{"num_hidden_layers": 10, "hidden_size": 768, "vocab_size": 16384, "hidden_act": "geglu", "norm_eps": 1e-05, "rope_theta": 10000.0, "qk_norm": false, "extras": ["capped logits"], "init_std_qkv": 0.024, "init_std_o": 0.00537, "decay_shape": "linear", "batch_tokens": 131072, "max_steps": 4368, "dataset": "wikipedia_en"}
MLP neurons of a small language model. Each row is named by its layer, matrix (down: output weights) and neuron, and shows model dimensions 560-751. Each number is 500 + 25 x the weight over its row's rms, rounded and kept within 0 to 999. Numbers have three digits each. A neuron's up and down rows have the sign that makes its largest values positive.
A block is one neuron, or neurons of one layer that tend to fire together. Before each block is what it responds to, as a language model described it from the Wikipedia text at the highest values.

Responds to: A capital S opening a word the tokenizer splits into pieces, often a name or table cell, e.g. Sanskrit, Silt, Sustainment; weaker on hyphens and other capitals.
L4.down9:473486524508473465492502500478565534436502481515431548538522479481472505455469557505523516527510462524493507478570469498475484516536502446486508527490470502518508499486541463468481476507512440493522477524460508515486527556497502489492481496477479529493496501488496508544468543484473506486503493497512463521486475504492499518512502493542453516468522526513489548508503488515513484453519506489495477516475482510477512477533497488495556538520487489498488501481492498486472494497541504512515522538516486444516506465513503491507470486514523488486558495477528478530506533501506450481
L4.down420:503482506497491479488506510462490525490507452493489512491473568487462529501498503517507525477471519551534488526501500507494496498527507476492500482553494476489494497532476475478529522524506518492439475509532544476474482510446542487485599532509508472504505516487517527479533510503521491504515501475470511529484490493490524456448480476511497511508488517497478490477495491515535497481485490386494498524485531460520515541519486511507519507484522515492499491502477501538490497503519488491534504506497507487520526536502501484468503514512513522451447517448513514531497512545505505486
L4.down584:480512524508526549495495503503518470499514490518521504517529491496507498493522488521486515486454545500509546507517463472497491503503529498472475507563506537487511483516514474544516495491497505556485487530492479486528500508537510506490492479514483525483484508537527462485497506487465492487465513484458495517528481491502484509510510459505513494518506540494509574505457498483512502498497486450505488524552505500551460528501490553501522490485490499493479520487497494482489511483471508474535460491493508444502492539513515469483507467471494548500503480518466477459492480475535484500
L4.down634:530502471464469516475506503507504527538505490502488539526473504480473522441461466485502473501537444500506506496501484481503481522483487542500536479487485449490520490516504515489489476459468494513453513507471481533505525490485526492493512498505514496529520526502490513521494478462539467534473527479519485507497479520542527525473499484478480521487455449496509505488471538496467466469488445473491515453458498463516486506510532489458526531500461514540480502473495519510471491491501484543580581521515450480545484508510486511507539491486526473472527481513504501523488478523494535502
L4.down688:504445524560488512515503506514516506477507522480495489511537449473507528551484541542510513512484504488487486507510478500487505442454488544506518537502584487508533499505527494472473501534522494521422472495527503497510506517495536485497502442505533517491546472494455528483476502497520471515498558433536509493510470515475526487504511491501510540480519548500497524495536501499468505480490511468554470497492466498478511521509514467501509502512503520486528462422526506487497503512517528501475483518503501514510496539516471486531481510474468501468503528497502435496475504497472508495
L4.down954:475502498480498498501466508503514522470497479498452521509489535494534499514532507497479527480527519530489535542501522474501511479489564474509513492513483511498467546535491468502520500468489489495466511508544517499484446532495557436539566488483481501536443486460508532483518528478515517516546514506499524513469475482489521504431517455471460533452512492529513508471503553480519481452455472479459486494437542531493532528530516524459507544485519494491518464516486521492501490511506545473506473481512495467567506524525488476524456507503520506468503498522501481489504546483495499462
L4.down1201:548510497522493493514480451511504510470469482495490489514508534450529486504496456489524488471471468500484471516494521505490496457474502498526533552507490524485555478474490477499529501531518477560505502489486508523513513466454515467502551478498465516501498477533515505533540525477511494509510526507468496536495466507507505532467494512506456512496541545497504492532473545501487513507481484500490495511455519520489547503475518513548515484522525493510499501519513509519465504544468488504471466508519498519512536510510514475487491487546482502467460547527505483484457516464515539519
L4.down1275:492528518427509492476499505471473515500480492512473499528527479495503476489499493494514515487532477480494474519516497457522532512541505481577500493459505498510489534520489455456540500507500505463498468522485486515479525505498529517507483466524526520519492493496488470539480478506486506519483502481510498490491482536485535519496488459472501480542513491533496476523489542508510460454493470501490456539519526513506459505488509496533499529508497503484479504526511510532480506518521502517493467583527472480507453478519529519495521530498540517503494454478474536526503459513518522506

Responds to: Fires on a capital first-letter fragment, mostly S, also C, Al, Z, that opens a split proper name, e.g. Snyder, Siberia, Coca-Cola, Al-Qaida.
L3.down7:503534480486505499531477516509487500521509515526485510527489526490496542518488482494495490486517461472485491528468455484531521489500474500456555532512512538518541506467504501490517492477494507511540497523482483537529472510456490553487487514472516477511519484549472459496501483492481499530500519459464518514487493505502494488500547530476482498507535500502523497480487517490478513521459521469479483475489530459525492511538513487516497524468496491559510519562498448495506537499531551507499489517497501556452490497510510555478515509485535477522471499491545447490530544498531490522
L3.down30:541494496479544504473423530494561530529522500524472461510503477478461509500506488501530480491461434499488512484505472470483478458448509496453469505488486499500524497482515512514477481519486483557534493529499493440490496495524511513512491502501475497519491510547429477530525479500515520520510571518513499477473552513464467529507500468479495536509513504518518494465491492526508542531449471500470513471501506464510496479519545492509498486515460489530500500524508471511487472503509513476513505523481508508520487518508446509461582504484524505499458523506507503501541499461518505465
L3.down124:492527471483521472533505488500484529482530551434491504507555495500486480487482481505522505494504513492525480493534470502506477477497503488442521472480480495488487473546486497515521486512496488522548518515501489467540506510490499505474490524468493496487517507482487479542492533486505499492500513480512507477510524498481472482514467495492522419506510503480542523491468484498482503473509509471500448506510487497515540513491527490493514489492512501501462497539483471440462509476516463478472485549511511523513521514522508516465479502486526514501520524526488523515457479474471484517
L3.down286:509498499493493536485477492477485471520500500509509521509499460490477470475496454503505560506462489527484511529495496468533484488532481514469532491465526500496518519462510459537497468499456482552510512520475508491500486539509494504539475542520523488527480539464509503522488505509523514541501496520522500518509514510532508492513521498529489488457503514495466489498458563514492502464477485484519469506473505484498456526585483486496558489509460476493473511517467528496498503508529518505497484536489516523516462506505505495549492491497524470512508489514482516531506534482530510481
L3.down393:508494531521505528496496524523468523512474516501501535510503480511473496483511522527542498506492443555510488522533477443491497500492484511468487501534440502500471460487517529494459486504489469561523518496477426475543441551497474506452486529477466483504532508460490484519483530493510526526508535488499515490519527488512440519514531500537490495480497524511476526466493523496512513502421520516511485483456517461490504535510525517504486478488481472504476448522515513525498482504484515520533494494459543522498495456453539496480483522504494494506482488537507508569487525469508484487
L3.down435:536522528516499480514506509494514489540501491520497472477455470458513492516461425529512511526490501524499529509455486473526487515460467489495516481509502484509496535475514463538525498489497484517508509546498422529570504473520493516530513502465498479514526483531478495471508513505503481529516550487508482453533560541523466507479541491500486476510509507468476478453500481486456529487521477471520458476528508532485493495524517501496508474547474517488505523503480462470513550485515500453474514530481506516464452486513514492460536508494513479478499503529489513518509500483504488489
L3.down685:524499511477524529519513519518482525515476558507469475552527480525500490491469523480509493505483479464501519471498499428467489478486519504466513517475480489506488540488505502491491500534519469537508482526480463517495491527476528502488504488485461485506474486499512480488527534495507476558495548483499497499522501489542463528464540525487445526480523493494487470483524519496549551488451495522461519492520526509445512545493518529526503478503462521472453498503526454458543465494504512504472513535483508508470431528466538472538520548524513494533510509526492493498518557486501510487
L3.down1503:516531490510486435495484479489485504472490506475479509508499520506540553476432479466452506540484439484484494467487518536528446492534477524449496499461524472492550507511553497512479480504507509521473493535512490532495491507473509441510516511495457505484496520491507512513469482466477492468505503501525488567499450497529518457488510507510485542480460469481511515494509490534483474465507541497546512470482507504487529539495543504492490503495483496559511466474529506498509455514496492477479494516505482490570518505523506427469510490465461497475516498526543499529530477552475470490

Responds to: Mainly the first digit of a number after a space, pipe or parenthesis, often 1, in table cells, counts and percentages (1,008; 9.03%); sometimes an/An.
L6.down1276:520547512510481456502485500480496493543503497500469526513512479465481513511517445515482527534506454511490472488548497517542451489489524490507489519506485486475526507455485519496495502489510483496470522564508474455459490548470483491496480520508466523562511471516480502491529543484504547523533525511481502503531499445503543480502525476502495473504501530471502488505488484503464479486511502538456488493455487506461482512471528507492447542548529537505498527495464529499487495551515463478474484493495476487502495470525471490467450535509526489492488509519513529511469508515509544526

Responds to: En dashes or hyphens joining two numbers, mostly year spans like 1990–1993, 1991–92 and 2017–18, plus blank table cells before numbers.
L4.down26:495531469451466472493508459526481490495456514457478493502500525520493552502462535491532510507515527532472565497480559478477459490490496469522515497469522528486462477497506457503476495472477504503549508509467481490537510483475497492510476502489517486514518500491517493508496561507506472515493430514490490523442485534531509505489517510508529532479458529479508473497460507514489541482485508500469495502520509467551458469503507544515529449512451496495550507498513511507494505488487480517493499508494498502497465458491482500540538523485494481536502528485509516493523499487494482473
L4.down462:540463498508485471525503562454491515489512491479505488507469491508470449547519499539492514513529478499479457545502565495529477563495469487503504543479484534487488441486486469522511521506527427496471495531500469507498493515534490519491519501544472515490504516502502533472512488507500497536496481532509460489505509515493549531470499555501498535461475481489503491471491505485507492469466459503492472506463541535502537478502498485517488552497508517532505454519466528516536477481490537459497522526526492527485484464478545519526431498505475490498485510457477530523531522545487495495
L4.down658:497515508525498513514442476484487513505503473505464540490490466494555497527440465525543499519481523484509508504477498484491513527503519480484515489495436462451498509460529494492519491503525468473483498454499492518542462509516470520534504491492503466520503489506514524545508568493545451511507465509425468527506530483520448549503508495481469501501509503484450459518483501463524438507517491550502514505482449517479496480538488532481498532561513481481524515508453478506506493478472488476484516490511480543507489510488464481502457527477500471511463513484527503481551526485556511509
L4.down681:531508539496535503479501489469498517460502514419520480482481468476501544494542491493466500491508496551507498493544464511484477517556505529504489510468529530481511509467480469506473503484543488544497532512496484486521488497462455477450549500505528468522488457556499478507506472524524509510490518518501488505459511500520502502496529517515520493457467490501468503511484482497513507493511525495540510484509534475561461519496478439476449495514503532493522507502451518473532473522523502516451453515489484553486513539461515535493500476540487505513490489460486491486459519474535498472
L4.down729:511517487480483536484552490496504502457537519498451505494437450522517493520502468508521503471529525484492566527457494496477494503503449495507504512459496493472472440445457534499517539542496509549459460496486506501468481497517500493520532501515443498505500514507550477501531533508465500532491481471519521521476493479467471536484474498509504431496449548530504502493528526474513486485494478536529493543480513498495485512516499504461510566554445535467501511510532498521553487487502510457517480499491493552487471509547508522513493477496476531525488515499507532531530503517515489541
L4.down821:520492540520494443569532530491536449478504517497482505509468486504517494519466491530503539477528470489521489513478509502504509490496492514531499518508515487503485499511511465480473491488466484536532506485475490508537479476504489542469506486475514492482488498527505465522504517507510466481564493484510503543538517480501467484529548500490527503524487510465466474529505484490446483479488525545488538509528482517455517519486576524493487486491519486521497477466539525520492539511454491463459494484463502529543517494501518492518480509501490553530489516525506490485521535508485486499
L4.down837:483465531484522500501569506515505508521486514464474547485496532468532530499472470522539510441476519534496461480525512532520458478537534525476491507559501535474500454490516512459502463495503544500527512467495511482484537519527536508477519524510516488497539511484510485490465481491510519457505499463487496534537465498510461479478500466492521511500527538493489501528562524520473490496474482476520534498483494513464516517479532533466490510456507524475517500481479524532486541527493514520543486512481531493517486466472506492458490502504468481490485514465503498470516526524501517491
L4.down991:536513501528511506513493493494500475479511498470515536467537515509522456517525488500481489516486496514503489495502507469503539507522517513492564492545491500500496474516460514457511497518521481510514517518473479513494532505438495521525555516491450493523507499489471480485496524539527533487455478500498522522491502470544510549472513536505490539516483516478480531516551476503526505461519490506492516507477501529514468497505516504542460496457533523508528467527504459504494495524465483486507506491511482511461494497527513516485505462499481473515489525499521506488491516496515518477

Responds to: Fires inside year expressions, mainly on the en dash or space between two years (1987–1989, 1951–2026, between 1983 and 1985) and on split year pieces like 20|19.
L6.down1112:457449532528519463469479512491483469512489535449508523499506511504482503539495507508511542546540492532477493516467539496533464499483485490514477495461490524485499516513516468508488507463495486522500476527510477557479481506473503500522575488571518555546490492535493496484516474517500490521491510533544525526489475499456482465517498541465515478492511494488523485497522479510494541514508503493512474492488553501491513478480479501479477489519477526482512498487515527544479521481476467475495522487509484535518529491508491467494525497477527516517503516542458515501521508497507468540

Responds to: En dashes between years in ranges such as 2005–06 or 1924–1934, plus year starts (19, 20) and cell breaks in career or filmography tables.
L3.down8:531473479482495548483548502526456506530508486460527482472505453510511492460519491492506460491548486532492478498509494497496494484542452517509509518509516508499510475527487480455462491487512499500519480505495474525530522526462483467493446499510456473515550462443475488525509503524522496516539484487469502454525529513490497512471476529570481473471441515510486501481514514515518467491526481501508471486533462499521489536529507468527475508590469472474526498566454492510505542490498505524491483490519491562473509516492501577480508508496497542463512531484507507493506526517476498514
L3.down25:545498493513447498500489475551481518508490538469510565483516522490487496474496518500510486533501530453440534512486526508491495508492469508532493522480495505482499503480492506499553492509508516467521503522541498494491624536458516506510498522470483471504546460453515437468535476468521491526548537505476472478491510517480508456452502516510469492479497538496519474491479501532527485487493481542519522501493560484524525471521465442507544513499478529512551483536511519502500498451502517524440490470511493494473483482477491539520466536517482506494476529507484487503519485490504486520
L3.down285:525498506440495464486527473452518508450488493535455487499525491520491497447472527462509463534503546503501492536471569548475533493485514515504506544501484526492494501513536513491488508473492506513476524543536524481483524480481526532524527509503502474466521510493482516500474502498466460492506513514453463558504541546523551464514464519559504475510511524495503487465548545536478510465499452497509509488493481525547508504510482517480480514525488437512507515499494493492486468469551483493492470489550494498500500480515510495505515483463493499489498534513523487522530527520483511514
L3.down537:484525529478510453513483522485500454535466520550497476481478514481500479536483508516542504505501489520497503528459497482494512511510542497523495506497517501514501516506496512483485526477494513462545525450510527494528505542467498508475509459508499498518585470516499549464503511465518462503498488526491540534467499531494484483543500470526499532507486509447444464520566499526482505475481464544533503473510509533515515506445532467464531511513490484486548509512490508463517502513491476503475508465506525474441496484512498490489526513482515478455516524524499501502492536523468530498
L3.down554:503463491493524465429494523534548510558503507487512542502513523509511470517520546498494470478503520464481497505503523519507499523527508499522486513472480483519489521464489517515508491509481473506516502516506504514568536490516502501525450523464496478495459460520494505494514508494495530477502495495530510556489491543553477509479464512526527475492545530500466483486535488514496514498477484494499484493506470522517519508499510487533501473512472497487473543475495477486502446507520528524526545471514513471554423481527483465501519493494459491478491528493482501501515455511477506565
L3.down1108:530529498471460501514497445532487512505521526434483491485528491483502504506477498481466527496495523475494480516553495500456503479483515479527494512496489550530483516500457563482491512532533506509497486541507468464528479499502515507520480505466551513477499466499475462510554522482504518507492492508473498462486465488459524533522506549488515515517557510525537511492561506499526527497518476497519541486503507515508500530527493538509528499498497494500501502500531523508489491490487479512530487503498498498514483497497501562501497548504525479510474491517503534525516512540531539498
L3.down1277:513513476525506505525488508519490531523539497518546455517492505521525488506471521528479452513480483513458483490540532526511508527565475479488501499551527484496518481502516541490489520491508486539516470549474494479479500505521505501478574469515501497531496513503544472485501505553488495501527519478526533526485507503530534477470476544533537534447490534479505470534517514511505527460482540565502521502514479482556488522491500510536508518502497535537538486487494499510497462492472515516485472506545471479474499481523540523543471494498447478506479515465502513481470508483515478491
L3.down1389:485568436498461506476503482475476466514475533483481495476477502491506530464531479524503481507511498475498524509476503479492480553507509510479503487526515493501458502527505519488477549516499487487527484499506543463475503446423521525467484507495453472504539454472454482524527523489519483472514458467479521443445537503509514489542508500518488485509505504470489487535519445482517514507487546487526506542539510507545532506504469502479530492479485493463513503506507503499514494443460444467509460485449479532470503542484482478492516470491523543495431489447537462481475493483518474504

Responds to: First subword piece of a word split into several tokens, often an S/s right after a slash, hyphen, quote or dash (/Skill, self-sustainment, "Sitting"), plus name starts and table cells.
L6.down840:492522482496526497468485529527512518499488465483450486507482487479486488450493515503463495520506502523531499512498511554517442523491480522455548527516464475489510476491527490538510485527469449564491471548472494488516540513486512554512506493471476498487518471485500519484447519504505459500518476523499465506511507503513527530479520490510479504507489484472485520469497507498499529507464529530496536481512515491473506521506477443484496514464489508503439468533512500483479493509473479479517508550540466505565479497504503480460488464527509445532526512444504492479522476505509488507

Responds to: The digit 1 (sometimes 0, 2, 3) as a count, score or leading digit, as in 1,516 or Winners (1), plus the word one in "one of the".
L3.down346:507493439509506522511490457521493538496478516514494486477491523498516498521459473506501471462484508482491535480480510477481517469511526451480520488506498519514487516498548520495556492518485491477499499531469440519497491499480532511515489536536475514532535535516478536491503494530474502530530481470526522523505451494507487493525500491496453459468500446455523455510503530482502484540506513538496493466541512510507511542486562458479531526481506501515527477460496456437482481500487498495442468511500462513493494475503500492473528527483511483459514499538521540530499475538499492516
L3.down663:499514453481476583508512462535506491531539527479513485519532412452519506489540529503500505497477505519506531485473477516520465500476501470499517523511498456501504478494505463503549488501492469526478475520490472488502502563493498517463539476494481478514530439541487493495494534455490478486516468487461516440529539518506463496493501494533514499546484487466486483484566483501473482477509497511528461498500544504512526536486479420459512488520495521483520485532448488513535480497493517472482531540500515508464482500490512477464525508495498493488525536524531478492508499507478509542
L3.down982:493518510491463538543516459526484505545505514489510502503435498521491491499459486495507512512525500515493482527511520471496512464516536469489481486570446479522496515504504531535523540513465498531569513501497462515513505529478533509496468498522485507510503494525471527511511482476514432458550507487478499509528511494511483496495515530519459468448505505483493513535551492522489508529545497501522507480480520518487461483465487487508492507450524501535540486517480482517488489460492490543506491497493503527517540496538553484511502500461483499463522491447501504499470501526441499517
L3.down1334:530490520510535526551518510521514513503530492528537550504515470497475499487514503491486506514470485533490498514513493496499524530476521482506479510506486454483514471464505516506493480524506521513494541515494479482482508525489539528514477477463494507468508462484515464493457481487537522505501458515462496444524526454509427468491488519481485482495494526484497465479507492476493452501499520502505507502507532493495502471495494488487512541450512529511516514517462498527500495491494485512485478486463528479454532489511506450525526518505518532426506491498532490529484473490504513502
L3.down1464:506536494482510527505501446508522498485496506524501531470513525479508558475501475533474505503497487500522493489523482481491481538511522479477499497519499504499468489480473462461458513510525508535541478510547489493454505543469492441500507504498512496525523498498494477530471492464545439497512493505527520515481494477487515514545514530517500473545508494498497505492504510440514519478491521523506518496465542510464526491507522468495539487489488488481484527464499543502483478474456521472535459486467466519479501501473537494518466529495453444501523477505526464479493541494532503504
L3.down1469:532524480501494529530521490508487513546509489514512446529480483455501476489515486508539543508511492514466473452486520435493475535479506503514500537486493440516524506509510505487495504508494520489517526487479496475500509508459529495520501496476517490513498461512475464532475539488471494502509478500526487489499511476493491498514521480537482491506455520452489492491536496508456486511504524491488479505514500486490502494527451497506492513483477499486517481468484471508476531517515468478495478514499491527531482491533515543484494534494465513472510483475499523503498477475495519445
L3.down1497:510502499491476505511497439526486501474476552513506479516508492519514501448467523521504476500512526520485485533503492467506498525491542480472471504562446513557554529472526506515517509547478474465515495501497474470516459486510524509515515510521509516503542468527467523500442494530503442526518544499501513495514487488496507521433439533509473480496498498494540496509511505518492460500493499524513510502489516504517545502466490524536545456498509508488515507548445535496512498510498503517449498529487514481457519496535522493479522477480516521474525501496499505511481488480528527539
L3.down1532:528513503502521508498545529488505491490520457445442550506461457481463502511518472496472547495491502515488515480499520515501505527513541513561452522477500539507502553492504521502503546472516521467523477477469501462461513539520544509483502489537457524502510476518511525495463514511492543532518489499506478526502538492516493491483555481504495510485504501501497522466541543472497547461522524496510520487479481503491554507510435535531449511508463524447449514504528460451472500543501478504518487500492496472527514475484549477544490494502456508518498523498518517495454494469465518498